Weights of a small transformer language model.
Size: width 704, 11 heads of 64, MLP 2816 GELU, vocabulary 16384, 106M parameters.
Architecture: rotary positions, normalized queries and keys, attention and MLP in parallel.
Training: a variant of Adam for these matrices, 1144M tokens, 8729 steps.
MLP neurons of a small language model. Each row is named by its layer, matrix (up: input weights) and neuron, and shows model dimensions 256-319. Each number is 200 + 30 x the weight over its row's rms, rounded and kept within 0 to 999.
After each neuron's rows, "fires in" lists the words (lower case) most often at its 100 highest values on Wikipedia text that the model never trained on.

L8.up2216,186,151,202,225,218,129,259,247,225,194,180,159,217,182,220,205,207,151,226,201,244,243,205,123,149,188,161,184,200,197,248,209,250,159,207,264,184,196,148,223,187,212,236,148,188,243,161,201,240,151,173,185,187,180,191,212,154,187,200,293,222,196,214,205
fires in: "who", "which", "as", "all"

L8.up645,213,231,167,172,190,221,182,170,201,180,233,200,255,144,200,197,244,164,193,224,194,193,188,135,200,195,221,220,249,222,178,174,229,160,161,161,211,223,219,177,184,175,195,259,245,212,182,133,210,132,194,132,207,165,190,168,158,198,134,158,179,165,222,187
fires in: "on", "in", "around", "about", "over", "to"

L8.up9,195,167,200,209,196,161,203,211,198,168,253,244,181,138,205,222,196,178,248,284,234,177,195,145,259,224,198,240,159,184,211,173,212,224,169,202,160,208,243,202,204,211,204,172,206,184,194,230,209,166,165,240,196,155,227,168,202,194,155,209,222,226,139,195
fires in: "of", "to", "about", "for", "as", "and"

L8.up101,179,222,162,142,216,231,231,213,204,195,223,161,227,119,210,230,170,164,232,234,184,235,199,164,157,210,147,202,179,180,265,197,212,178,192,225,173,224,211,202,210,213,197,204,172,257,157,210,199,227,145,164,187,187,183,202,239,235,200,225,207,134,186,224
fires in: "an", "as"

L8.up606,251,166,185,226,214,216,204,236,198,186,241,187,214,171,166,217,167,152,222,148,163,201,186,183,181,190,208,244,220,173,201,198,216,179,205,199,230,147,176,186,216,223,234,180,186,217,213,184,199,196,215,221,166,206,146,181,224,217,234,218,172,212,222,196
fires in: "the", "in", "to", "of", "on"

L8.up1130,138,154,231,204,230,209,265,184,227,171,225,182,206,135,158,218,220,238,248,139,153,227,218,150,206,215,166,258,248,198,212,196,181,173,178,180,162,216,204,180,256,207,182,197,142,229,204,152,210,233,186,190,225,260,232,210,228,174,254,195,219,178,149,168
fires in: "an", "the", "al"

L8.up1918,191,195,163,215,174,172,178,187,169,139,245,177,191,199,177,245,189,131,195,176,217,206,195,188,223,195,212,242,198,179,218,192,225,205,162,207,219,186,143,149,212,199,226,193,177,179,195,183,168,186,180,236,196,181,231,271,236,192,216,251,237,183,199,168
fires in: "in", "1", "on", "0", "2"

L8.up1033,205,173,149,177,251,194,202,238,206,177,232,202,201,130,187,185,222,151,199,206,253,221,207,205,261,187,178,253,228,177,165,190,176,204,233,221,203,230,181,165,220,161,164,201,226,237,200,202,158,170,216,205,207,196,188,158,202,166,199,266,147,216,247,163
fires in: "the", "of", "several", "2"

L8.up574,189,254,198,189,211,178,182,160,243,180,231,187,224,148,227,204,232,199,242,255,235,152,192,216,189,226,176,246,145,200,192,200,146,233,198,202,217,244,219,223,163,205,179,198,231,203,195,160,209,175,177,157,188,246,179,205,224,202,164,198,126,174,211,151
fires in: "a", "as", "of", "or"

L8.up729,210,216,215,170,238,217,204,197,248,185,195,188,186,237,180,168,209,213,227,251,218,154,171,223,211,141,177,136,228,207,119,195,180,205,209,226,156,173,214,205,217,211,245,216,243,228,182,194,224,183,185,189,196,235,212,176,246,205,195,186,220,192,273,244
fires in: "in", "for", "able", "later", "with"

L8.up1087,234,183,212,183,177,141,184,214,204,191,194,178,256,235,176,228,218,185,184,225,224,218,190,201,142,175,162,167,167,228,189,186,168,211,208,203,195,232,199,149,218,187,230,188,189,240,187,124,197,209,152,168,156,184,181,230,170,217,196,202,196,213,232,175
fires in: "was", "is", "been", "be", "were", "being"

L8.up1326,230,186,182,211,242,128,265,234,211,197,176,145,234,175,184,176,169,205,230,203,229,176,206,200,188,218,132,244,214,197,234,183,205,252,218,246,207,178,201,215,205,211,205,219,171,209,185,165,189,125,203,147,197,190,192,235,189,184,227,221,224,192,180,244
fires in: "of", "as", "from", "by", "one", "zoom"

L8.up1325,224,187,198,180,201,206,206,175,200,225,255,159,248,190,228,189,179,188,178,188,150,192,188,186,201,187,173,247,169,219,201,181,158,226,193,180,227,248,213,207,206,171,199,147,220,225,167,137,148,204,121,231,179,263,225,156,152,236,184,196,208,170,235,220
fires in: "for", "of", "in", "by"

L8.up1576,205,180,194,226,214,222,166,199,204,185,200,197,214,181,179,207,210,220,209,197,225,176,201,187,222,188,143,226,191,150,195,160,224,172,154,188,212,262,145,174,202,120,227,207,147,200,199,193,186,149,240,143,114,168,203,149,217,142,157,253,191,179,202,172
fires in: "by", "on", "for", "through", "the"

L8.up1091,193,223,206,229,163,212,222,245,174,177,203,158,163,229,198,197,173,198,176,182,192,207,154,157,214,187,226,171,166,255,188,192,145,217,157,232,192,196,178,148,180,225,234,217,142,215,187,166,208,273,153,197,207,161,250,210,200,187,190,216,203,158,172,205
fires in: "in"

L8.up1040,201,174,197,212,204,241,183,202,250,211,280,185,217,132,221,240,148,223,238,236,200,202,160,144,160,187,264,190,226,208,211,212,136,215,124,144,212,206,197,225,172,216,220,183,176,167,197,194,175,125,205,169,184,181,233,168,180,188,212,192,187,166,188,215
fires in: "with", "a", "at", "in", "very", "the"

L8.up912,235,203,213,214,216,210,221,208,236,148,177,200,147,234,186,189,263,209,217,213,186,205,199,180,248,197,227,230,204,183,219,181,206,211,221,192,189,187,190,209,179,207,258,205,285,198,208,211,185,156,209,212,230,222,221,180,223,174,185,227,173,186,224,182
fires in: "in", "of", "for", "died", "began"

L8.up163,217,200,199,227,217,207,240,190,143,171,184,206,166,227,192,191,215,151,286,189,180,217,184,109,205,187,200,229,171,176,222,192,250,185,152,198,213,213,184,183,213,181,193,201,186,239,200,117,176,157,202,217,196,194,199,184,191,219,190,248,178,193,152,161
fires in: "on", "to", "at"

L8.up437,232,150,221,158,133,159,194,195,181,210,219,197,222,239,241,260,164,213,209,243,215,163,200,139,213,244,225,229,179,196,190,257,204,159,174,186,143,289,168,218,191,241,192,197,177,231,192,122,251,155,150,208,168,259,210,274,162,234,206,198,214,212,197,140
fires in: "his", "her", "the", "he", "another", "blvd"

L8.up168,256,225,187,179,185,214,190,197,222,188,201,231,205,165,218,198,174,171,181,210,202,214,176,203,210,210,225,200,241,183,232,226,187,169,231,238,228,221,174,182,213,193,217,183,209,181,179,192,216,161,148,207,150,194,232,177,217,193,249,226,198,193,197,172
fires in: "has", "that", "had", "have", "they", "also"

L8.up389,154,170,184,164,160,207,217,225,182,191,207,180,228,151,185,243,207,196,260,176,216,184,107,208,191,222,193,208,251,231,168,218,188,179,184,182,189,233,143,143,226,167,284,182,181,211,190,199,224,192,230,220,207,206,218,166,179,159,219,174,177,134,231,197
fires in: "of", "with", "that", "for"

L8.up1428,212,229,262,192,204,200,186,138,182,226,190,190,215,235,170,215,233,210,171,184,212,194,182,245,244,255,184,196,197,128,214,223,220,165,185,234,199,212,189,167,244,188,190,215,206,267,179,123,197,228,168,191,210,168,206,196,248,158,197,232,187,200,158,213
fires in: "an", "to", "and"

L8.up1596,204,176,198,171,237,184,206,204,132,202,206,175,233,219,261,235,156,149,235,207,154,181,193,187,192,157,253,220,167,252,174,153,212,198,174,137,219,207,207,171,217,249,233,179,156,209,210,223,210,230,155,170,207,223,200,208,279,166,167,181,170,202,205,181
fires in: "the", "s", "a", "is", "in", "re"

L8.up2026,189,214,208,157,227,219,159,112,222,185,193,195,253,170,182,246,147,178,221,161,185,133,206,207,191,195,173,230,248,178,170,187,180,217,230,182,179,255,220,179,181,226,176,175,192,218,178,214,171,204,182,134,206,209,211,243,240,193,216,182,219,232,216,158
fires in: "of", "his", "s", "and", "in", "the"

L8.up307,140,181,201,208,165,249,247,176,208,204,172,195,183,218,168,257,148,208,198,212,202,185,165,175,191,194,146,197,210,143,166,181,198,196,129,217,209,262,160,212,202,222,244,228,197,227,136,224,213,203,173,183,234,183,279,196,188,223,198,223,141,139,193,241
fires in: "to", "of"

L8.up905,266,185,197,191,179,206,182,218,227,220,219,196,211,145,182,188,184,203,207,198,233,183,233,164,171,225,183,208,192,241,192,181,240,207,273,200,199,233,135,179,207,183,148,170,254,193,143,186,227,176,114,158,163,213,212,182,224,243,204,211,183,185,225,157
fires in: "was", "most", "as", "were", "is"

L8.up2284,219,193,214,169,181,227,182,247,183,177,198,223,148,157,236,235,214,176,202,214,182,197,195,145,239,199,226,186,184,239,197,173,122,185,212,163,181,244,205,160,213,184,268,158,241,226,170,223,223,220,179,178,196,185,239,189,214,157,232,248,198,191,213,203
fires in: "after", "of", "for", "before", "since"

L8.up1505,269,212,204,163,215,128,196,168,264,201,257,210,238,211,174,252,209,206,204,193,224,213,145,221,135,168,152,270,200,238,228,239,155,203,189,228,201,210,207,182,241,232,220,224,177,181,155,202,222,179,183,216,227,143,199,199,240,189,174,178,203,192,250,168
fires in: "a", "1990"

L8.up1712,212,222,172,204,194,232,196,189,178,163,205,188,254,196,245,220,204,168,149,202,198,200,181,189,169,194,152,237,176,196,240,197,213,224,215,198,216,254,228,201,191,194,215,197,154,202,168,212,209,170,190,125,137,173,135,212,153,172,180,207,237,207,212,187
fires in: "that", "for", "whose", "which", "who", "the"

L8.up158,226,149,185,129,235,207,213,200,243,195,180,216,253,161,175,234,164,197,215,203,249,174,121,162,238,186,200,205,252,167,124,208,161,188,172,179,217,180,156,215,196,195,248,156,219,220,172,193,171,160,238,153,195,195,171,209,164,187,242,213,215,154,209,191
fires in: "of", "with", "from", "by"

L8.up998,204,206,204,166,150,234,219,201,117,202,202,220,200,186,218,212,197,219,212,203,219,144,216,152,200,171,208,193,191,200,172,197,220,145,168,169,99,175,186,175,172,225,189,184,203,189,227,202,195,150,182,170,163,237,236,159,196,221,161,230,207,202,179,195
fires in: "to", "at", "for", "by", "as", "the"

L8.up1621,187,198,225,201,199,176,220,174,278,167,183,150,212,176,239,208,211,259,180,184,178,212,212,184,226,217,181,218,176,211,194,127,144,235,164,181,192,286,243,169,247,186,185,200,157,225,183,208,207,164,187,197,148,209,179,180,246,155,208,187,175,227,216,156
fires in: "s", "its", "his", "their", "her", "the"

L8.up2733,200,155,169,164,200,171,195,169,243,147,188,230,187,167,184,185,145,144,232,192,195,179,223,164,217,219,220,213,169,166,227,160,190,196,184,200,148,224,212,206,174,197,192,193,201,164,195,272,196,247,189,224,173,182,226,232,173,202,161,186,234,179,206,212
fires in: "was", "is", "as", "be", "from", "on"

L8.up1905,199,188,164,211,164,220,174,154,280,167,228,211,193,145,204,181,176,201,167,151,189,217,171,206,157,261,206,262,210,150,219,170,199,166,204,159,241,239,213,214,219,207,214,207,174,165,210,218,176,213,196,200,216,212,221,217,229,159,153,195,158,150,172,193
fires in: "the", "s"

L8.up1488,168,150,200,159,196,201,204,190,221,247,200,189,197,159,223,189,213,217,207,194,219,179,254,166,219,165,181,240,205,212,209,155,230,197,171,215,182,204,219,218,177,254,162,137,188,211,150,210,212,202,222,167,189,225,190,191,194,208,174,204,170,133,268,179
fires in: "of", "from", "as", "al"

L8.up1772,188,179,241,176,191,270,210,202,182,172,210,231,190,142,200,189,185,210,252,289,188,212,237,181,219,182,237,229,215,173,192,198,134,183,172,211,228,157,219,223,207,212,218,196,250,174,158,206,189,188,171,197,195,172,249,158,163,164,225,219,198,162,161,246
fires in: "of", "and", "in", "with", "to"

L8.up2336,204,158,230,177,230,222,207,200,208,192,166,214,162,166,223,182,217,190,193,163,220,168,243,194,251,151,197,190,149,179,231,155,200,182,177,177,201,260,230,178,230,191,223,202,148,202,202,169,197,143,203,172,186,282,202,204,184,208,194,238,186,213,192,206
fires in: "to", "of", "for", "atatürk", "amtrak"

L8.up1486,246,136,189,185,202,187,220,162,184,189,219,194,225,187,202,213,186,169,233,220,168,153,209,228,135,245,189,118,189,230,171,209,217,153,203,209,207,200,208,228,207,255,230,194,168,197,207,163,190,200,171,183,106,198,211,170,178,203,173,246,229,255,233,202
fires in: "had", "has", "have"